Part of a small language model's weights.
Size: 8 layers, width 256, 2 heads of 128, MLP 1024 squared ReLU, vocabulary 2048, 7.35M parameters.
Architecture: no biases in attention or MLP, untied embeddings.
MLP neurons of a small language model. Each row is named by its layer, matrix (up: input weights) and neuron, and shows model dimensions 32-127. Each number is 500 + 40 x the weight over its row's rms, rounded and kept within 0 to 999. Numbers have three digits each.
After each neuron's rows, "fires on" lists the tokens most often at its 100 highest values on Wikipedia text that the model never trained on.

L5.up239:510464499509532413455494511506437525528536490518500493551412465447508460491510444477543505486429493545536550545534566501497482459498506525533533449535478565457482510462466495511550446494532448541534538488445489551556470533540470561469540462519460499509429511452537489468554508472436552487
fires on: " I", "et", " by", " O", " Russ"

L5.up236:506470446490456529573429542532512423581492461557498560505538538472488470526458450579455451411500497470486483452553538522483473493457447433481495528519493483508461519514507515564535552509456569481562453496585501450476508527520386455500492516516473446516499444501507488489507525519540568488
fires on: "re", "g", "k", "gr", "le", " per"

L5.up925:476423488466479523444534457471526463529497527524523471473588463486537559503508456484522527499508462480518556562501503509438432502518446488483588507507568460536523497519522440576496496512499473445520439511539486512479487522578554462508504562481494479554497462446528453473593487402510521425
fires on: "it", "u", " of", "oin", "le"

L5.up996:513475548477458498509552434469533518508465504563494456523463502586483503527571513473506555491532438477512470485518443545492506501445454514504508512520501539480536559438513445557543532506530530601499522436454459519423492572537407524519566550443465496479485553511515512506535547567499472496
fires on: "in", "i", "umb", "u", "iam", "on"

L5.up526:475465437502502508458479470527462539501534555556613525448507534445523569475467497483522532486541569515505534584492458526520474540524466457517514620453521533545508451474471445539507502506465584509550413520448497485567469575545527521548528485517403542512537461471474436494529543526493447495
fires on: "p", "ar", "enc", "t", "g"

L5.up658:450499528551501518504458533500511501509428596510449538511509510488536519476450463470512473553428570499505517449488451529508552499544535485500472498492514420468474503507496466511524498496472471586498487492554497585407533562487437518540508548511474469469505533457515516490522514508497569523
fires on: " e", "rans", "ations", "ra", "ele", " trans"

L5.up899:498453474561458503483544465509535526571378472478560536466526489496525570509441511485457580485557431509507506492533544413487453469467420549514608577522477555493536545467563452525446519508461463512553495497488495507532531505499573541462582479531495517522482522545510484591472524547487586496
fires on: " f", "6", " of", " bl", " 6", " 5"

L5.up613:512558500502465529501513530502576444566476514505567522513484564530484445481481499544506571552550479517464483417478440448571532508495532515454457442504427458460554468552513519484540524536464510519581502554592508461464463501526466554515493476498470491513435467460525498495512524541522484503
fires on: "c", "1", "3", "2", "us", "uc"

L5.up345:491509488556470505548468531530537464472478491620556557461532437494491507485422529524453549580516524495478471525517512496518447493463526438412499543526571447545465490555514537458537541488531556549473480499551529527511525569458486422506517485479465429542565539499544529588516603508423541452
fires on: "ad", "ign", "ited", " lead", "ound", "ess"